{
  "n_head": 3,
  "n_kv_head": 1,
  "head_dim": 64,
  "vocab_size": 1517,
  "activation": "swiglu",
  "norm_place": "pre",
  "rope_fraction": 1.0,
  "tie_embeddings": true,
  "parallel_block": false,
  "init_std_qkv": 0.0361,
  "optimizer": "adam_variant",
  "final_lr_fraction": 0.02,
  "doc_mask": false,
  "steps": 9638
}
MLP neurons of a small language model. Each row is named by its layer, matrix (gate and up: input weights; down: output weights) and neuron, and shows model dimensions 0-191. Each number is 500 + 50 x the weight over its row's rms, rounded and kept within 0 to 999. Numbers have three digits each. A neuron's up and down rows have the sign that makes its largest values positive.
Before each neuron's rows, "fires before" lists the tokens most often just after its 100 highest values on Wikipedia text that the model never trained on; "fires on" lists the tokens most often at its 100 highest values on Wikipedia text that the model never trained on.

fires before: " ", "\n\n", " a", "born"
fires on: " |", " =", " (", ",", " is"
L5.gate54:487550387510478543462492556462525523583574502499522455471568519497549523451467412479555503531466474517528423596562572517497409481521535601585550446469463459568552507570543476528423393501470557410464500487485509568464530529542496533441503534446621549502456449484483532448525469560453581492421526485515446520515520512461493542480472466420497440464347494432472487479427461504422430639525526494488593529397599449486519491483558535569553473568477573434434509500511527450484478482398466584514526515511526499526597525537503527546583478421575502472542494532527537476505531406568495438
L5.up54:439478489478515542531487482512501519549517421460527399485501536523395447378453466512488514524536515482473554406544531467381571477487552535483451443537487417517446506501499525467554571463471464543463510505554417470501493517630493504571535386528470469587500512444498483529433395402494424528464543541442519518544593473492611476500449523566522519397417458453413481382497568506486497490506476505552558502540405539605496518480572465463555522489570481494418582499608424464580482551502480537456494481581469461579518460458522522536530456559517472441504463516552512474543443463610421495
L5.down54:533507442424481447453527516450448489545576503452426481572418488416584544557485511521526441467390433485537526518673563497569492517588477535488529532484480507532516446521483526523455490600620453583516503402512476366499488511510431437517493522438556479545541520516578520558501463391582509494513554434476473490386452505566490553578476518541437468492520520638489443531533540540447468446503462488372562466487505519492523572592488453487526430541480512505482463445477474446466466557455495452507510472489477468482560474549423544503465599477539552558544627455474511490452516433477496512

fires before: "==", "===", "In", "====", "The"
fires on: "\n\n"
L5.gate475:568565440454461481513481511474478423487575397371527517538543506421477509552534474461504444463508538445509489474485518457533537563530609532520544517461512580568569516505542460507517443588439439417448482473408481584593497438436582618500458507474561478503460448513451483453503473443437408469407492488503507402548441515504610445452521519513497494471495563395365577516527523441545476469522562440450540476572510494469362461501517538590459485489473520389486525545458498510531534546482543440512473521492508552532522572489547413538464579524436548454480475447548474508483575478464486410
L5.up475:515552470537502470469547522571509546512489429486428511567484520530560428630405467494519573432519573494508446504460519532595500547591529492578516461487514584444517486523485491489601425526484559545455455529408504530555458430522478554477489436575526515534482480546527555492372531568540501500490534422482478611447477519547491579456614525531518451558537462398367437580567608482537551471441538424614497500445523523496520526498501494585546517473562562527508473481511480517494574535462569526544489500477468478526524613546573490419557474451440533507544571426572501507440427561486498493
L5.down475:484568441422524472517544507453443501530380499453418557497499560554487436489475430505565496493448458483557471510405495511453474512605459537527526520500549449539554484529538520485568453485578520457430600513377476522474516445488545599501477508525478527502450434535465545428460510512436446483532654478465446486477484503499458469446568505547400373494500523496398445561390609482472481487451538478542584540502555486499481532546550586559443537446551458498469501547334498482517454526487504461538486469541445502517558637596532433488494509434490534534565492455459393515485541487498515503

fires before: "==", "In", "The", "A", "==="
fires on: "\n\n"
L3.gate423:583485451420429559476408444491563502483511508393557497455471529483480430506478454457497469461497484583479560537530553533572506498565465475556540531493509541544533520560572442552529399521451503395501431551364520564448407435488520567506516426409539594549462485507536586495464473554481446506452552503598531479498477463532574424525636499535440376477492479551453489533477521419519397522487545407510597491504469533509477534447390419603430537420449475453405529449506444490524492563460517530543479486452482520547544608502492480543476487537481489532478463561532451482522465486471510507
L3.up423:548508512458433487530427593431508541563527447527478436454456572558540439538461529431473608514570462479532574507487396481555549572501474546462488561543507498539544436510541481424412466444499410492485494555431534510559420467459534540537558505464511518505562429466625439498435576476549527501542592419620529460442521503378520545542611512521513461560567496400421511582513502509567508517461478482539483545552513411495427519404453549517532460496489500408527533473531491559465560469552603508396443542493488516516520562482523502544497491609526526452437412515523540553549506495501492455
L3.down423:508464548451443566556421552514505482545514479453552474493671524523505435517434586427475453519515445437563535572511560496494460484506424547531529514468517503508480578511498518543493397497480532453454484573331510430490515438480423555536555447433511609564475382470506575530480550546473443462510527488488501552451474483406516506478521527568506370513486504510401481523511501483481475563556463355508541467504566535451460477534466517548424510459448487404464469471387514476557466437444551467540470524463542575510568547512484482495534385550456569489501455497524503577527488515419462425

fires before: "s", "are", "ery"
fires on: "'", " &", " and", "ff", "t"
L3.gate264:505513533545419379472484560493551518573551470537475542485530463454617520501557497559471400452469506460499551562444452550532513388450529581529436385486486572479515622524512334522473491499478424453497429555482458566467386508556548484550565549427532508465498486489554494580475422505509536479501388499526575488597449456560445481530523496481490547503484417527502545497435508445490418474618483518473511485520533556523430522524458492516460582543509548482511539480543539492436464520491627443554438527513629540500508506582478516529383480553463458544514467489488488474484469465460543562
L3.up264:522494481583470466526537494539512488449447550388419469524472506560494614487513487387511503555467431623586417557363456507452540427519467572537514504489514478454458518520459547452498436475437440563489409482522506523492445525444477511509570496566396555530491492539434408550422472548453426513506543452561559544538507486529503498449486513551498484483543520482540529452469464524445504482527575485552544596566501456386444478540516464480455592439511555497483554458532464447502505516560564519562529495474587554537520595456430524419449498516370543505503498508542490506549373416532608448
L3.down264:567530513563496542519401465570561531530467462555491606508444447501488452473573528485619469464455630439491503509638493544623441466485470494575528507548489520488466431499499390550539446403549497495559513518411504482437480441461561473532507563524591455445556503559504565458517591524577472403488434455501496491476404467456568442515522481463419554531493480514563567554424541527414535535571436575488461428531469504566538525511515471533583490485501518547599504488415537485501532397432525468462552481475546470545486524471529494522522486499535520601604489527479447520456500451543417462

fires before: "===", "The", "-", "|", "S", "A"
fires on: "\n\n", ":"
L3.gate504:471490495462436576541531504492537541448529484432530508529502523428485459479426537458522483591549516552456409488452483556465501551540434518501515521546571518459535412522533502457549508500475477420467514405383464556480483490386436496442510485601549589520478456506563466466429457515506465470477598474492425495448572514532508476449579509495501371492449594503566399528438586457454483531544447338492543581517492497447443553426531515504416472507448522385455521447544385484475468501512494485487508489540542532580521475465431523499408547460489464486438492504537485481577384495440461386
L3.up504:518475530491414526500480535520555604485474453495538507517496498560480460546465467573496458494533389537565555494508464556454555543522529497487386553567460464517534437495539454501485431472520543507509512488479549452558606481583478549501491486457530555538538542484566459495511401484441486391485530500555420438510534533486592421570542576522478493458476531528487470545438421565492482507581539406475538462504490436511478508515442498460474420480376470517498471434441432491495441480410475425503415436485562516486588494514421466502365433552519406502502453576459395538521482506378403368
L3.down504:515509464454455607505517443439495499438518533492509480512668485458538460451477486510501484548481478550492455500525544510464412415491506478478535480567471501527540579535586451513557479604568452490562528460474581368449517488506497471537500523472596551511474433433448477481421492488477541517486553441474519485473508522486497518539596384532528406522490508605610441450607512438445525518562478470492397489524506458527429499443516410520466515422519492523444393430348497411436507500464525540578477525516571483505462450550483532512423509564464454491457555526497496400613468534447461493

fires before: "=", "==", "===", "====", "ith"
fires on: "\n\n", "w"
L3.gate323:545420364505470502416502486538511427520611443499501457490557527483533432430420509536536531494483676409564409453481532564531460482498549524606546495450486516515516478533470617435496548536463441534414516576442491474557453534432553573501474468472413537574487461482439515464413516546458453510458429475449520524423585522497503536478528499482441460598472509386476535513534478479518533458484511595577529472521434539480511580503493523501569489549548521419531539549539568545503555470556521562548598502488456547582529462570516526511500529479477539469453524479502608493568534542611510540
L3.up323:548450568503460579557448520474486467481587477586436572476580511532518423505496562582508462549471423525532436512550524536467606510421516485585555455378490500427494501495464507513545578588544446540445458459424458475512600441432487527507608587486490485566480479467526438474389487530417528576473460481487456491496441538476409599426475521594619429498406549507504591506494494522492481482461479497516623438552423557509560558487540506471435547525534520506483476550478474499504551507537411528512546485540487520395517504540417467470473511457514519549453475492469594506611449511531496544
L3.down323:443558553468420497503406452507449522460597501540493487483547492631475437564517498534470488525552569479548435522406607491502393519430600457513442491477516583422514428546481543471498509438533477436371563522412492518503469427531455505474511405573457481555537546476431505484549447465473403479472546441527474503455478469534502503469528513570474550533450475402477449515503523511501514477496525520473637469515502496504539356522387572564540405506497470477524508518459594556416492433465548410498451477465392506525556528509489515433538514482521507541578454567539525484458559554549565461

fires before: "-", "rib", "ious"
fires on: "\n", "l", " var", " desc", " gu", "or"
L3.gate436:504490520512467548529498503549552595470623451469554507466502550521476489520495476480525518461527490470440421515531538541430490521443542573563427572561540420525533479506526497501495437469522390447418550361470453536520467415521549498591445565586511543520518511518535535514356507502491499507483512503548482486470534471548509462561412480526519444428499524357546568544460584467523514468554541547473527484544511467507469523481463640507532461487485494396465526532542432443554534423555525486393526500563608528466552545515562485584462412522621489449404544607473567528502469480547512452
L3.up436:523523501462528544524571517466507553508506489577516567482516562506493521609511551509544383417521491536532386445517513528479466501460522580489448497535509412459452516549533433556470551435430440432536551403500482419455536461440496520570515460461510440546383465479422468461443505536449473548468540485477435561454475523544565594466511434451453470436590473451603566504506517486455509469495483451581523630591520439493486528470518568415497581485455516488509449494494463489474491450479549548437463479483585521457530492471512562478482487430516555437577574380512550608380543556603538512
L3.down436:557516552456422497493549482520406483522493577560475465473546608478528456515453498541625447574472460533519466518461430529558375455486550427422480449464541562468495573536442450568473513535453501431504568476464465464392477496418457522465480465445515412470456496479499456551613511575442571578495529469407522532533520593500521623509519428515485513477510487616513455525517473525554480497467442487520439557529485542583472456427546497455427535511506461515491513502407508536448379569463532624443482511524566487495435514503556506489554593445505510571531588413544547517433483528556502531

fires before: "==", "The", "A", "===", "In", "I"
fires on: "\n\n", " ("
L7.gate355:481493535425478606608540531508514401541569461568531514547493394489479476471449517462449502513531505522439613510469450440521419522503571561516499491580505530552528564560525535516473511426468468468574584406476399548406411424500539520537493475498506563558492481529596600494391514535525508470456525452491463488555526525473563449445517419474464465563468598523516511507451539520485503495499518481429493593524408580414445497520472436577479433414501576454498520521473451396515474573554505555510465527502441520452457559479541452578545483450570531420532487524398446540560506517402452465
L7.up355:573532484499471509391493456475539458499509507450518515451532525466513471459546415442448446496387549590482475535461504550440531567536471455508554524543489471525459537518571492518464492505551538463565496521458459476436475425456548569501431513483486552460561515465380484469497491565493562398554527527487488506577519489532447513500596523519541439472482557547434443466496561497478574555458452446558498493516504486573403572476527597474571585413437416569494591476411538523619485554446471431616422447479505490523474447547476458460551488572502412546489481606601503513403474589401524509
L7.down355:468479493488475592550592496591508496452349447521461536458505504552501463487492510508491603538489518503457483480353517516574484523515604517447462439441482495465523544532434469489469477396579478438505543477476520577558500503479451473492411455507513394526466460476578581498454456531478479476564526463494510440434454433420477452417525468443463395595478512579473408539403598368447503540559521490526557478559493548534433416494523510509461550460578536457430500450482423419477468488484503527504451550495571458511524549580554465514545512507464468434559516562500524519508470488604563421

fires before: "\n\n", "\n", " an", " was"
fires on: " =", "\n\n", ")", " was", " is"
L3.gate395:501561493520515531474481471455478467404554474555504551526494536458545460443494482571572438500476549623414566528516566513568349562558594522559523499390531462426582523577525481511560563511461494433425494495431460540514584487578572524440408548579539554477453522474451523485478438503549545522510551425548461565422508504606510350420534441560432501517356503478501503495467480521520486500469507542510597531513440495567568504507517484495526490449506490568474544517558544465553479575511521492469482464488490476560508462528392463517537579494443459471478562424463552503458510486556534598
L3.up395:511448451541568647525472576512552542510521492435575493542596573494443575497463451551504476493574493524527542532496529518481433443579563503570546506518521514524545521489450538518450596529587592513442517490423390443463637520531458467449506394461471482519437575472535495445534429474551473476513546488519468452510532506546529475546387402474447496477457490526490535565494506457570506464524534517470563519413499414505510469558497463567539500446553373515502532503489536514539510495421513541467496505558500394456513534618441484558590586522500350461429438544446497555544482485442518487
L3.down395:527452460581476600581502510447523483436557507432499468551434479493606482405478402493515483552409542491491483459477529535558445524536546528496542545497582466547518548505515428437486506620537528407512463541608522310495511428583505477535465558506578514458414523469468539487500514549566473548546550466451539561479518557611461597546467389557432553593459505509544484501521565505413496479449475529417463519532491439493452517393503470439579581435516469550478455517495486469521507467489469487522399514547462421489549513488519538502564460515551536518470531482556573454457471496564475570

fires before: " a", " an", " the", " is", " was", "ross"
fires on: " is", " it", " was", " ac", " met"
L5.gate571:573495528372468544535476523528500519502520427477498500541461529504542504560450479461567406488408497550506468494506573498535493496595564520515498481472516483483490564444565493358515547543475550420419554565510441501472517476549409492477426621462476486488445439595496526471503506475510419559497568359567457525551556421479500495510512518594527549478500482424485522568500577491533497511556468526528627546505517460608558570578498430520548613533520461585542536512574471444458465471504457496386541409502513486527535588499437491559494491481511458398548517498525579527460420479582476532
L5.up571:466541418507500530556461471458507458579482494495428525477476521574606475353469460493505492573463452491452450521564485557485413576471506489469498446550529494485578560435468572433469478601484536461441588550478547474429454596563498626453482487536510472566430545473492464545507562451461587657545551488471435471496604493529440530494545518504538492531443431471458579449474477475538529494450443519409580446524433509500504528506453466490567611569525525492528500561482468473477442518441456472517482514587444457470518396444457536470501443444495427501516545538553533457545502547382516587
L5.down571:501537478470531447442487527490473563562593531462494484531482546512619488528466442592512525552496352470479471571578506493544583544479594470568469460507540507550447597452460518405475413486531452477527551492427478497465558492429468506432397575549542478517484336422515490446522543481470572561526485515484510420513547450471545564616536505461459494570475487536534551484494477491479520355573506539481520571491502463539578400485476506547594480563494557401471543464553592518545454521519428436472519478476461577524550442509465526480506488504544527515494512579557571476486507461440419442

fires before: "=", "==", "P", "===", "A"
fires on: "\n\n"
L3.gate426:488505465440451540442566485450520416435547435494463462510571468532414416504500441511545507550554548447571485504453553501559457534485500524573438429458473574548478445671537487461470443454456524446427477448396390508497494501472563513449467506470502613564503525546579558450459471473437437463629465402550491508467488505471447477501530483473449465553566492467522523481521612494457549515540574511449576544546509491543475506461454483609614422494480475484480570553511467511566477478484442529584417491509449523563565601560502528573536561485522554476456478429458555557519529505435440531
L3.up426:427451526515507479524525443498489447457497513480528554574474456307510479496455474467523566504481546471471516514536565427526455493513555524544554450456593478528489427475413499504553525460483513513502561413429479529536501444563527612498499450410480475641447538476452524531508604512469557636505516445490519494561518501529546580464498498637463505482478499483419436460507534446592490497557511478504457414479463443567522473596503491593475519431559467413518444580489466539399527545475471499471480535411500454461500536532519470504579487558490503479467586470492535620444429548610462521
L3.down426:545520421493522418508593512506475437437503465536496600433498446550486524540484460390427593515502486514380497474523548461589456509513556552494474520470601503435479480497472458520620506432573444526468495468451464514405441414538514493584386474415562477516492455555560599461544470476528538508547571580582476497555517528468507481464497510538485483436460516527503544538285618454509474550477547440446492560492482464570485482529559499534532483447519478450506472623508398494508474518553500447506537454485549492532379563489525519482606575493499560500487476495490503527472517492538501487

fires before: "==", "In", "===", "The", "A", "H"
fires on: "\n\n"
L3.gate478:352463460461509600479445511454575534509532470390491515516516554419494483478451516448552589469431503519500606489500545550506506515503470449531611531452550478508583467556503485413444528450459470465453444531450495533483444493439519597518541488496608514516415449544586514517488404440510489546519504443484519461434450521550515492396421491505469413517474578554515477486479542573573447566571510502541521513468479592572484407534511510560477495481450421377454497502528526554497526538417470557447545525415520493466528537563558457508516440518519542494492582562580466540479475454494587652
L3.up478:479457544477532562589415552450497540603487571381534532537565530384551537494537451478437542527549409477442545507564477444496581471558504499516530442519511495515474518476470528458448505475538544517514493505440403414461486530529498556430485463562501589527568509591568568514499425505550477516520516467568498467574456359526498548488468430504507451343493523521500511580517520570470474510499504433532579563497502421487465519489457525545464531443531359459419544584457467455579502501431577499396578508539531433585530497543564443487479497588532439471447534469510491568452489455542512485
L3.down478:441500549399516511525493554588502501490401448495594528574578499577564568467429529496499540525574443485468567521499528506485531606573536510562551466376503484574452556469499520472566450485518429481539463488447466467523401448445405512423558475417460568538447343498422592568526495548517497498482611533480507557448488513428522547501531476525468389511544526518547450531456542454505527503516496405578550467582476453447397521522524514471479495493423485487504517515423455546558568455482566495523476511501596479464514500532551458484466397545433607469493475438524520518531445525444428502

fires before: "|", "-", "="
fires on: "\n", "\n\n", ":"
L3.gate86:541578533578441509524510514509511424458614546498472480490536532506478509517456504504494515439427525578488454479463604548617403383497562551492543493431549519575459552525547456474529526393422461475406591435426418566452533490456548552499584439455448553604548457508493499529482526499443565579480454492535486546428516526506506523462486408540465482538489486422546529590464487494478525436459482534426584568541464461497428570449479506523555574538512435479501439532495518422463467465477596609459467563441552499537595513464607541541511570508534484475542469445440493569509473457535550456
L3.up86:508498480546585556502542432488462458486564494586502454451563517419449443519576482517529573518504584444526648518498454531445550516463530604497522540464475470507517476492534464542490526510563438523518573445490614557577528520452462468506561529493524524455368549504485482482480545446516458527508422506468546575470527527516519406462553544534503484496432470511488448499476536509474449551510469490537520549383483446606579472497512577439507439538519503455454500618502498517362508469567441467528501486528561415482496540566450507505541579394474556455616612434400622512500458541556487536
L3.down86:494598502568523550467527529513451585418549518440458442497498459503534417526469394484528490468455495594519469457549477573596410454546523549424520555462503484448556505461516416518526494452542492531473515485516489567407582387424475397485466469535489526636568614541515576555531438516477494595464512510469463543488524489547464510516497496517451512522441519430553511407412469504502425570487580440442546524451489459534577408449471438475486561530465521528445446578492403501414483504489464575494469504489507433543486489575507526439541571531491462470545451550545544555344506530510561482

fires before: "s", "her"
fires on: "'", "ort", "ly", "ever", " and"
L5.gate297:399502459516509475468436515494527527454518592464453469530528453563482612466500501534439436512528562418422520588512453569528464568540537472579536461473511487453554522474526424539485399490442541429605564410421482537555448491600567445515492486412447496528501636505560450458550442550458463527647530555549505460466464462476550534534510534606461561545467387582502509525560534513502491563539503579453558549470508492443517515503496460533586532566437485425573479424508512468512456462531523515516558536464554565546481493538456552492485493426521446438551501489548366558530428474510482498
L5.up297:466496539414527508442484485499473571498515424571519459521424559546567526472579399470538528529514516492520512469543438449507516463544439559527444613488570584532486548585466490456494539575477458474384483505504545467547399398455488414472601544520577581551412503414543533531499574441364448491529494519460575527491464479492611546494492532545469444405498412491484489502502567489441416477521440549455487543517551445477443512524566488548574487505420542551633521562512548466560511527504543520512504509538516516469408523532487430512502424365486438549464477516582539463525487517557516514
L5.down297:510520436429501511455468434556461519529544462482478598524459479538543458480458460491537490503425476547528475446404498508609371486496497506500469498522512380581445461555540415524371546535502498563527580459479525465519594545424446509486491493593454435402477554421444539422538506453505474532481410498503519478587575456617530424503526554495477585554568422585552512446574500437451492453443517533510535566440489545571530537440502565480445546482538459537535500482443507503448499420559544593514433383446541469552412500441556519463483383492532446493530526496470500516469508500449525499

fires before: "\n\n", " The", " He", " H", " In"
fires on: ".", "\"", "ment"
L3.gate361:554422508528521456480499530542564461538481450468560492514532526455484512521472485451441527429600529500548456601545538505417572524468530546481552518599575532519464406462512502501521412504547434510415456498459493457545427409436526571534524528440421489545520499622551524474460499457509397447511464446605506494496441442537435526502574497583557492499587487417394481580513622511536546587523559524539539482455519534493459452498462525638446481506551468399523617487457459580519524514470549490510474523503569449498533579502517480479520403464500491502489448486505443490572384537497524397
L3.up361:466493512547487492456514522493413447463466459534516521561497496535439577580511471491507493439556556555540492570507537431490545541551512570533514480551510556535388418560516473485622422465510448484459465473389475507514531276465505549520446532453454489558455472545508552495410531550517387455548506507528488541475523472491449543427541538569519459519507462456460470532518592543494507553484559471557570474478549598506415420440545503589493505508486484502549587388422465520522511547443519459516449497579580475528475593562467459488504442434540529476487520548542486502482370589434490440
L3.down361:547538484552487461527526472498462442512369425495485482519411438529520473559510485514463498519506522499510547455727531452508479542481479518515490512458508503601508568492528531489424463453463520459490547496426532431532485474434441559548504507518530497508453462512463546564387581496526481452524478507445555430471455434439545469447564510496476438526495526516438503517597498431487459548509467374488497479475480522483436479503487611566442418465492499491488522464256418524461509601464495416502458514508520472476493590507466457456534489468457541563484478456535455461412497553474583420

fires before: "\n\n", "==", " The", "===", "The"
fires on: ".", "\n\n"
L7.gate306:477498544502469569457529589470528550445468407445486525401526511437412461554539591458530585469545558507492475526456573504566510580480472529411529450508485437497576423523507456514454407539509454546493550474424509446502494460577528534528461512444480580546533520493539571562407515474465507531471583444497485517506550418481541486462551546573442411563483519558488479493460534411434559485616588543538570492511573409513442512507492496565513408453400489399435531533419476479514507529474485451521603495508460505446495591446493475572467486628531493467420567445522524595495472492419550489
L7.up306:472485525563547515463508579419480425495534513502496459436557503432437475544506465453527488456496536513470519508476487459556491411582444520447501460459537558458491532582654504590524483485501459496541479459424520513477470454497491480421514576494517566443443471459478530549475529547459543581525568534497504469527599387370591449470457491505414400469469571504497477516432550514434520503601529480587584543579500399569475475549521544606534488369476521460536472427387518480515463608473495456504537421480492467547543578465412489453440610539477496456435461460519475525458500513494532511
L7.down306:527552537462560448579520545430500495521393481520524508493519522479471549541481515491470535489510496503429504591618448499500536413547350460524493554422476574469480525482485488450437440534567444426498496519441493478532484485440505523459482472525541620508427565478448499483476441551514469472531532432443475485444492484341512451605480533574478323496529559495466496586388466443386498526567525432518521491488523496502482478592583552522564470472559525477546514476346517541507440558417507526503469554533538461472515476489465398503513539531390546501496511545494431559493481546492476478

fires before: "==", "===", "=", "====", "S"
fires on: "\n\n", "==", "-"
L7.gate314:518534548489454432605427475505440501475523522563590562519520501652637428579487558554536491482453555526492521478605508490594528540512444583502520513435500500499538404555570413499441435512460520449503525488344463520514554442484463575480439560395538509583514557518565580511443447486477477420529450454510477477585482511485551527394564451489489441438434518511483426493417546464479486486466461525451576420451537505454438516500505565557516495500504449466452464495480521549503533469462472426459504388528409538504548574532583512488531504557505548489529533561525518513535572575492480444
L7.up314:508500550502499520500497465513460524437569528520457500501512492552526472473486416409566556473548449413426394472504534518515490566492513461510580469461495578492494441546474455474493376494463522489493412395395460462522551382500530579462487471473439453500524459487569458457427514485430466452387514527505466521460545518506546507424610500493543520538452527465413534538498636463507519569441594553536530511427504572493543508422514554522549482438477540527436595540538476442464543454529485448592547435583391560511530605473539502564534549452510422406506518515518524509492501379529567446
L7.down314:470533561492481482487540506472538545477507492517463546466581564499520462456480545453481514502445486578556524483345533503542476551470450526515505532414466523491563516538513439553478510379457497480434579532389466481517454522450449599552483567524514526607464415533531559477505497548435498462534526547512431532449461545451477464377609461528543294479486496415487454578326543492563475453490478457507480448482485470493510489507513567530487494472524457538544446461402445520502456484516519474428488537482521517393509535546577415416480490519511571465539485414465466521476532616479520481

fires before: "==", "In", "===", "A", "The", "On"
fires on: "\n\n"
L7.gate522:525476507443477559516482537512472552459507449512415514436540568525477447568522506357506442468444442469462524485498504575526545515568440489443541436505510480571552431564513518480499432529489429476484518513356558486483465470423408606464536494460534502615509484559539543489479505492492440463413609447510466496499530513527449434468539508466550402435484580440445475549459590446540477528481513429540551616491447516544397556488476486584412477367490448450416614409423507498506533483528560475525560537488425509466544556488537428498515484543466498410540549459502422555478456498494518497
L7.up522:502468520479494474464500522508423553498485404439490510443587563586484452565493553522480512467472456469457463532529378524506499479489419512487492390518496527550488434591526549473446442485543469484534508491379427464507518440456558566501526541450491503542525555495502558454408473448483480464499528486534494473507503526515492501416576483476620453504510494449481474574511594575563517489515463439617662475517449541469438516537544513537443425454473513420470599519454474481514515501506566438586582545524483572517620586537611415448485445530499520407439460512449468528521482522499502346
L7.down522:510570492446491543520461536482565492497433456504475470503643473509510533495472526510501475489538464510473504508506467473545447508522318493566437542461547543507551532569576460493495507426490480444473551529424425450463525419403498552524510528531526507503480494462443479469440489530597468460486523448478467489413497504311539493512517463555480286558488548488495483585379491493496478501562497400532598443510489431479461460573558575522549481473442568487523502491387440480489453522387465548504469492514600477549516526537454408512460485506461561478518495504519478442523475552519555441

fires before: "==", "=", "===", "The"
fires on: "\n\n"
L3.gate429:472536548515467540530433487533493454462565550489455506497514558454444484420452563442535546476521556465534609445567510460537490560561460483527520531406546520516532518616587437490548474532477506559514457491340445554390476440512486542500480479510511545558468496493557569425457467490556499461572532509585524530427520428555548585352468474590462406520489467428510453505567529466507437545482503476550554544427511529578519455489449508615480534417575446441501532532448547487512579446583539499453530461477475470546429526473503506467584526520497571488466532407437614491446515528592524484
L3.up429:493525500423453471410389523507491534490613510512448505533540554497600439455499495468513502397544560506456523439549515507513557535500519489572605439496521505524557468542516461476587497562404396477448470445462552511506435533477560463529537561446454550503485476512568519509438545488497483452428468533531598596475454501518569545364613541536570427524515492404498439580538584504558517546512429504526524516594415496564492553490391492622549529490560492442430557584525492511568523474562506556536476546528467442528567498455472475558532493491489550412509544445477524451455507431557517435
L3.down429:486480580473469418453511523471501507547407444546526559409516497592462491587434521451487486500500363481512446467532466477578510518578507566535566486426488550541531527578442503467517433444525471479479480513333476518533457471468451639450476406523530557605530488485587578481414465507498483470501536508491478514474525480451479512445543522458499490451523489422411460499408552553537437570547472390555589465530538563501454423555440566572477463513470492451533536536369501509576486466503519479521468530550459554518506606501548440473527476486490543436482424468497454487441539597554557450

fires before: "==", "===", "|", "====", "oc", "ut"
fires on: "\n\n", "i", "b"
L3.gate305:505476527572498571449505537528474497454553496501460445516510432439489466513489478496557439460484536526481502547411499577476403608488633491488596462455444527552591490483550556535618521511439562481433531419462480575498457474406589512470553604444444552438550461528523508475446530469510503496528396473496520541501511592582418547457551526406462454660440563473508487532528580522522543563536503551449468517515475543507487548458502590565498578590460462463501588482486477560499539423544490443487582552539503470579568534464544463528540585455602541493537468573479505515463481475543520497
L3.up305:480477549536457523398551410489513452498438521487430557516418480522520500423501555517516490515591502580525455447421499535470436572462524501471546473378426499576483519616449519488526506418446463450494473460444481564438511517391591496488517525442479545467517471504463539476443445487449455504533361508448506485479484536560431574429573444444469469591542523482549462617512563501510462540548480431471444542533515587503497439441526596580508534542465547512455550461419577529540557508493573444563552523564455497538526596501569478462508601434561597573524547559520478486445480546466462536
L3.down305:486557467526356518504447426527483522459485484409556469515615579499495435537477491412518484518490460472542510493550467475578542520518478546449521487402527548535475478595519538475563489429505417444558527478466498546421574439467461549459501440579511513546535454456519564437553519497500424469565460508502437556448402448445492574467535507517554502458445479404540517563614512484524447516508517358584515478443542548507500450548545593549467514538504578529500509590311580511531503549472528463507488441491400495482411538497559490435490578587537504495516540491464480540474578536505460507

fires before: "\n\n", ",", "s", " The", "-"
fires on: ".", "0", "021", "\n", "8"
L3.gate207:490516492473479536560529537435494533508596441497548578457583590486453425558424449498531595378509448463434563495547422500466505516502509520548527571563555505538515561513538443549450475474507481430500531478473472479512469454508566561478487448483605441506524437462504484428457480507528442474567482437545574415436464377435544474553512511477474455497470520442447552597549561470546447470496477435469509472517454431457487568605567513512482484420446486501542456498423430492523553519405578437433466525524494500501555592609498506438594497564486436466499403586593434531558466464457591489
L3.up207:530520533443497461439594508588488466546566463433492441503480472594523528531511476552506424483530518535412482583493580501474511579499550537489441427564515504527443451460467455469487472547498483376476592489510515541501425440461599525523521481558490612511370478517484573487570524488473482420449524464480523594404529434456490412501534474526393461605471524450452544490472568488474488553508630436536518472544546583446524582525498509515478475446526435575499493434451468343524480538444521506506498541535522560508492490463553509433485466525544546426480526581518432582516490590508513606
L3.down207:578497475508524528525522418562450501453463480452494505503618576485430509571532420445505464406452606444532510572579497533465497516504555492444487545502503464425568531421578437512477499435497530457525453588427466443535557487481453562453487412448485509497551583417491565487465482546515432460491553555465543440552463539546542469462584518584441509462496543470529453485481469484579414460467455444523518506542472450442475504518527541516488446425487426402436498505323420546428501503387561512500471433547506502574520518574463428487485437512451478536568481601496534477580439473433524422